Weights of a small transformer language model.
Architecture: RMSNorm before each block, rotary positions, no biases in attention or MLP, tied embeddings.
Training: a variant of Muon for these matrices, 901M tokens.
MLP neurons of a small language model. Each row is named by its layer, matrix (up: input weights) and neuron, and shows model dimensions 32-95. Each number is 50 + 10 x the weight over its row's rms, rounded and kept within 0 to 99.
Before each neuron's rows is what it responds to, as a language model described it from the Wikipedia text at the highest values.

Description: Short subword pieces inside words split into several tokens, mostly foreign personal names and places, e.g. Bhatna-gar, Ha-ji-yev, Java-id, Waka-ba.
L3.up2108:53 49 62 52 51 48 59 51 52 39 60 62 65 58 55 65 46 42 62 44 53 49 56 35 58 59 67 53 40 54 60 62 46 58 44 61 49 45 60 36 46 73 69 49 59 57 47 57 51 49 54 53 51 57 59 55 65 48 33 59 28 49 42 55

Description: Short word pieces continuing a word that the tokenizer split oddly, such as th in rhythm, rea in increase or cream, and ar in unclear.
L5.up304:58 44 44 46 50 35 48 55 39 50 47 32 38 57 50 45 47 41 40 47 48 26 51 46 50 38 49 42 52 37 52 41 61 47 58 41 55 41 53 47 43 47 58 59 40 31 55 59 57 43 65 29 42 45 57 48 62 53 39 59 50 51 62 54

Description: Hyphens and en dashes joining two numbers or words, mostly in ranges of pages, years, scores and sizes, such as 589–612, 2007–08, 15-19.5, sixteenth-century.
L3.up2461:49 56 62 42 54 60 62 35 50 53 61 29 55 61 72 65 45 44 62 60 42 53 42 51 48 42 56 55 42 54 63 63 50 29 29 62 38 66 44 49 54 63 54 50 53 41 56 61 36 57 48 50 54 38 60 35 41 58 62 56 29 49 53 46

Description: Interior word pieces inside non-English proper names, mostly Arabic, Azerbaijani and South Asian Muslim names, such as Ha-ji-yev, Musta-fa, Ham-ad.
L5.up422:49 44 61 45 61 52 46 27 46 41 48 51 49 50 68 49 43 51 59 32 51 51 71 52 61 49 54 44 43 64 55 42 49 56 38 53 43 53 62 37 50 53 38 66 51 54 46 53 64 47 59 46 54 57 62 50 42 59 59 49 61 54 62 47

Description: The first "=" of a wiki section heading after a blank line, as in ==History==, and line breaks beginning new table rows or list items.
L3.up915:58 56 40 37 42 49 45 41 49 56 53 57 61 36 53 49 64 46 44 46 43 42 46 47 63 45 55 59 41 72 41 61 47 63 41 42 56 56 41 58 46 65 48 32 37 57 42 36 43 29 36 59 55 40 41 49 48 49 36 44 43 43 45 53

Description: Early word pieces inside multi-token proper names, such as Har(old), Ru-t(land), Hu(yton), Bir(mingham); also pipe separators between numbers in wiki tables.
L12.up903:60 52 28 42 44 64 49 55 64 46 48 39 46 64 47 62 64 25 46 58 53 30 73 59 51 35 48 28 49 50 57 51 35 59 40 40 47 42 57 56 39 45 40 36 61 55 33 49 54 35 46 41 47 49 37 41 39 49 55 47 55 59 70 44

Description: Word-initial "L"/"l" pieces starting a split word, often after a parenthesis or paragraph break, as in London, Lift, Liverpool; weaker on other mid-word fragments like OC, Su-pp-ort.
L12.up1388:46 63 55 65 43 48 68 42 52 37 66 32 51 36 50 58 40 46 53 56 47 46 56 48 60 49 54 43 71 52 55 58 54 55 61 34 53 45 32 70 66 32 53 54 44 27 50 49 53 31 43 66 72 34 62 48 51 41 37 63 46 36 69 52

Description: Word-final pieces and connecting words inside multi-word proper names of institutions, offices, awards and events, e.g. Sanitar-y Authority, Transport-ation Commission, Director of.
L5.up2335:42 46 55 49 61 37 56 48 57 48 62 37 54 37 58 48 44 49 61 45 57 53 45 46 50 56 53 42 39 56 35 41 67 49 72 57 57 72 50 45 53 38 55 58 55 45 58 67 56 45 47 42 33 45 70 52 46 61 57 60 48 36 51 45

Description: The last token of a city, state or country name, often a split fragment (Belfa-st, Bucha-rest) or second word (New York, Los Angeles).
L3.up1395:55 58 56 55 55 75 66 30 50 32 50 51 48 43 58 53 55 49 65 47 54 55 41 44 51 42 71 51 55 31 57 57 47 62 40 44 34 50 50 46 68 16 53 52 46 58 46 43 55 44 70 61 54 49 56 53 60 60 42 43 42 61 51 57

Description: Middle subword pieces inside split proper names of people and places, such as Is-ma-il, Is-ta-nbul, Josh-ua, plus initials' periods (S.A., Javaid I.).
L5.up2263:48 57 63 51 50 60 55 39 64 72 44 47 48 43 55 46 53 40 80 62 51 49 51 52 40 57 43 43 60 38 50 45 56 57 51 61 50 61 38 44 63 58 71 54 53 47 61 58 58 63 34 39 45 59 60 47 55 49 45 53 59 42 57 48

Description: Nouns that head a following of-phrase of membership or quantity, such as part, half, all, hundreds, number, often after was or a.
L12.up2023:39 62 47 54 46 41 63 47 39 52 64 56 61 52 45 45 42 44 42 71 52 38 46 43 57 39 55 51 34 62 45 42 40 56 48 45 58 47 60 45 33 55 54 48 54 43 48 50 43 62 59 71 26 60 57 36 30 36 34 60 63 51 51 45

Description: First halves of compounds or set phrases whose ending is predictable, especially "mid" (mid-1980s, midshipman, mid-size), Good(bye), Special effects.
L12.up1654:48 45 62 51 40 52 31 59 61 71 47 38 28 58 51 39 54 63 60 37 57 53 42 44 49 43 46 53 59 43 55 48 76 61 44 48 59 58 61 47 49 29 77 30 31 45 56 74 67 42 37 45 21 54 44 55 62 59 61 42 54 36 49 56

Description: Word pieces inside or starting non-English place, person and organization names, often in lists or tables, such as Tang-sha-n, Komaza-wa, Ky-oto.
L12.up2027:60 49 42 55 60 32 61 38 73 64 56 62 39 48 60 57 55 28 51 51 60 58 54 49 56 47 51 43 59 47 53 46 44 63 29 67 38 54 61 51 47 31 60 49 43 43 42 33 53 36 59 44 49 54 47 46 47 39 52 43 69 44 50 42

Description: Mostly word-piece fragments at the start or middle of a word, often in tables and lists, such as Sho-t put, Us-t-Kut, cap-able and Ku-ma-moto; also "Total" in area infoboxes.
L12.up164:36 43 53 53 77 43 61 46 58 56 49 75 52 31 68 60 45 48 42 47 36 60 62 40 56 53 51 50 55 63 40 68 65 51 60 60 45 58 43 56 55 57 36 43 44 41 58 26 31 63 48 36 54 51 48 53 43 38 55 42 57 59 48 39

Description: Modifier words or word pieces opening a noun compound before its head, e.g. upper secondary school, law school, jazz fusion, medical corporation; also "=" at headings.
L12.up1631:49 45 48 35 51 23 71 45 49 61 45 50 38 31 45 50 37 51 58 45 70 54 57 46 64 57 53 43 39 43 53 42 67 64 46 44 36 51 63 35 44 65 51 50 52 74 51 47 61 43 49 50 55 38 37 62 55 47 48 38 49 53 37 68

Description: Nouns that open a multiword name or table column, such as World (War), Battle (of), Team, Year, Date; also words like records and events after "the".
L12.up1031:48 47 49 59 47 66 42 43 44 57 45 53 40 48 64 47 56 48 48 19 59 61 45 38 73 68 48 63 41 45 62 58 53 59 52 36 59 39 51 39 47 51 48 49 41 38 55 52 28 40 46 51 64 44 65 74 44 56 70 50 38 36 42 57

Description: First = of a wiki section heading after a paragraph break, e.g. ==History==, ==Club career==; also line breaks ending table rows or paragraphs.
L3.up240:55 47 39 50 54 56 61 36 49 40 43 52 60 69 50 52 53 56 47 45 43 51 58 41 37 62 33 45 49 59 41 57 44 49 54 47 50 58 67 55 35 44 49 59 61 57 49 49 50 48 41 55 36 33 53 57 51 47 40 40 49 41 40 47

Description: Mainly part as a word or word start (partially, particularly, party), River in river names (Housatonic River), and mid-word pieces like ef in coefficient.
L5.up2454:57 44 28 54 47 42 54 65 51 48 51 54 40 43 39 42 63 37 52 49 48 59 58 52 41 40 52 52 51 61 57 52 59 47 55 55 45 48 33 69 45 43 35 54 50 52 44 30 41 51 30 55 71 56 51 68 55 64 40 40 47 49 51 54

Description: Word pieces in the middle of a split word, above all th as in rhy-th-m, is-th-mus and Pana-th-inaikos, plus others like h-oo-f and Dr-um-mond.
L12.up745:42 58 53 63 40 50 56 39 51 38 47 49 47 45 47 53 35 62 54 45 47 39 43 43 44 44 52 45 61 29 47 57 60 57 47 50 50 55 56 40 47 39 66 54 52 44 52 42 48 57 37 51 54 37 53 37 43 37 60 66 39 56 39 61

Description: Word-internal pieces, often vowel-ending like -ina, -o, -alia, inside foreign first names (Ir-ina, Dark-o, Pol-ina), less often in words like st-ora-ge or Limi-ta-tions.
L5.up1904:45 43 51 38 56 38 50 46 37 55 46 46 52 52 54 45 48 49 53 41 49 53 43 51 51 40 36 43 51 54 49 48 57 57 58 57 55 54 64 42 45 49 37 45 47 54 52 49 42 69 47 50 42 44 44 48 51 35 52 47 57 49 66 52

Description: Subword pieces inside rare or foreign proper names of people and places, such as Mal-ie-k, Oua-ro, El Al-ame-in, Neosh-o.
L12.up359:38 57 47 49 44 45 38 48 57 39 42 31 72 53 39 60 44 56 61 54 53 29 63 50 39 51 57 56 57 57 51 48 44 69 61 47 62 42 57 54 68 52 55 62 70 56 46 44 55 55 50 50 60 59 43 36 42 57 63 46 28 46 31 32

Description: Tokens inside time references just before a year or date completes, such as "by mid", "the end", "latter half of", "February 1"; also numbers in tables.
L3.up1272:35 59 44 57 62 45 44 23 33 60 47 27 33 63 32 38 38 63 58 52 59 55 47 52 48 40 54 42 58 59 56 41 41 63 48 52 31 76 50 62 47 48 53 56 47 38 40 25 47 54 29 51 59 48 62 45 59 54 53 62 50 44 44 70

Description: Interior word-piece tokens inside long technical or Greek-derived words, such as mp in Paralympics, nam in aerodynamic, ron in asynchronous; more weakly, ordinals like second after the, and table pipes.
L3.up61:53 64 69 55 60 48 50 44 41 44 46 40 25 50 61 52 44 50 43 43 59 48 45 56 57 49 35 63 42 48 43 43 53 35 52 53 54 65 57 58 51 46 51 68 42 42 46 58 62 33 45 50 54 53 46 72 56 43 39 47 35 48 56 50

Description: Tokens inside phrases about earning degrees or receiving awards in biographies, such as honor(ary), a Doctor(ate), presented with, e(arn)ing.
L5.up1450:61 66 55 38 53 58 56 40 47 54 51 56 55 58 41 40 34 46 36 66 59 50 38 44 56 50 49 63 48 44 62 55 39 63 45 57 43 49 47 57 58 43 49 50 60 67 46 54 52 61 55 51 48 53 49 60 33 40 54 46 54 51 37 51

Description: Tokens after which the word or compound continues: compound hyphens (first-class, five-member), opening pieces of foreign names (Mus-harraf, Ash-raful), and pipes or signs in sports tables.
L12.up1234:60 57 60 52 58 56 45 41 52 38 42 50 44 58 67 56 48 44 49 59 52 60 47 49 65 59 39 43 49 63 64 48 46 36 44 61 48 61 54 50 45 48 49 61 45 40 46 39 52 42 43 58 50 51 29 56 61 47 51 48 38 35 63 60

Description: Row-opening pipes in footballer career-statistics tables, the/his/for in sports careers (made his debut, signed for), and mid-word pieces starting new lines (Blue, Due).
L3.up677:26 42 47 49 43 47 65 58 44 33 37 49 35 56 60 45 39 36 40 58 51 50 61 61 44 75 56 46 33 33 38 49 39 51 48 36 45 44 50 44 49 60 73 63 64 45 56 53 43 57 44 57 40 42 54 48 49 45 56 55 31 62 48 45

Description: The first = of Wikipedia section headings after a blank line, newlines in tables, and the first piece of split place names (Bel-grade, Ul-san, Van-couver).
L12.up880:58 51 35 54 56 52 50 64 52 63 60 54 43 50 51 45 73 44 48 50 53 48 43 53 59 43 36 38 42 37 56 43 72 34 47 30 38 56 51 46 40 47 59 48 53 37 62 20 60 49 38 68 53 50 45 54 46 42 37 55 27 46 61 46

Description: Words naming an institution or sector, often completing a name, such as U.S. Navy, Red Cross, Marine Corps, military, public, medical, plus adjective endings (Legal, Cultural).
L3.up2161:32 58 44 41 73 60 48 59 35 55 60 51 38 60 39 62 46 55 61 64 47 33 45 47 58 54 46 22 35 33 60 59 51 29 63 71 57 44 48 58 67 43 58 50 43 43 44 35 64 53 58 48 33 47 44 44 38 47 47 59 55 43 55 54

Description: Word right after "the", "a" or "on" that opens a time or "X of" phrase, such as mid-(1970s), early, the fall of, the rank of, form of; also dash bullets starting list lines.
L5.up300:53 43 48 35 65 62 53 68 31 32 46 58 42 65 52 67 61 65 38 40 54 51 54 44 24 42 65 45 41 61 62 47 28 52 38 46 57 46 36 53 47 57 47 52 57 61 50 63 54 49 63 55 40 58 39 47 56 45 54 52 48 59 65 51

Description: Final tokens completing place or institution names, or words right after them: School of, High School, law school, New York City, Minneapolis, Middlebury College.
L3.up1961:59 53 75 60 42 69 53 43 40 35 52 50 56 45 61 54 69 56 56 63 51 37 58 60 42 50 53 32 33 54 55 40 22 51 64 75 49 47 62 55 53 51 27 57 33 50 36 41 51 49 50 59 56 47 62 53 43 47 54 46 35 26 52 63

Description: Second word-piece right after a short capitalized start, completing names or headings such as He|ad, She|ik|h, Sho|t put; occasionally plain words such as of, wife.
L3.up1478:52 45 46 36 67 55 57 58 52 44 64 60 75 56 40 43 41 49 60 57 45 44 41 48 43 59 34 36 47 40 51 70 42 41 45 62 50 45 57 50 52 53 39 55 24 55 52 55 69 32 35 43 58 49 44 41 53 67 41 60 24 50 55 42

Description: Opening parenthesis after a multiword organization name, and capital letters inside the acronym that follows, as in (NIH), (PLA), (FMOs).
L5.up137:28 53 49 37 61 45 52 44 51 53 51 41 62 25 49 51 54 52 52 57 41 35 48 40 49 51 33 50 55 24 37 51 62 42 38 58 39 54 66 43 56 60 50 50 61 58 37 55 41 52 50 46 42 59 79 44 49 61 49 41 55 21 75 46

Description: Mid-word pieces of Japanese personal and place names, e.g. Shige-hi-ro, Yasuh-iro, Takamats-u, and weaker cases in other foreign names like Har-ikrishna.
L5.up1662:57 32 57 55 66 52 32 30 53 48 61 56 40 52 47 60 46 50 47 52 52 42 59 56 31 45 63 57 47 54 39 69 50 47 38 49 45 41 31 30 52 45 53 42 54 54 47 80 49 35 57 39 69 55 80 49 30 49 62 47 47 45 51 47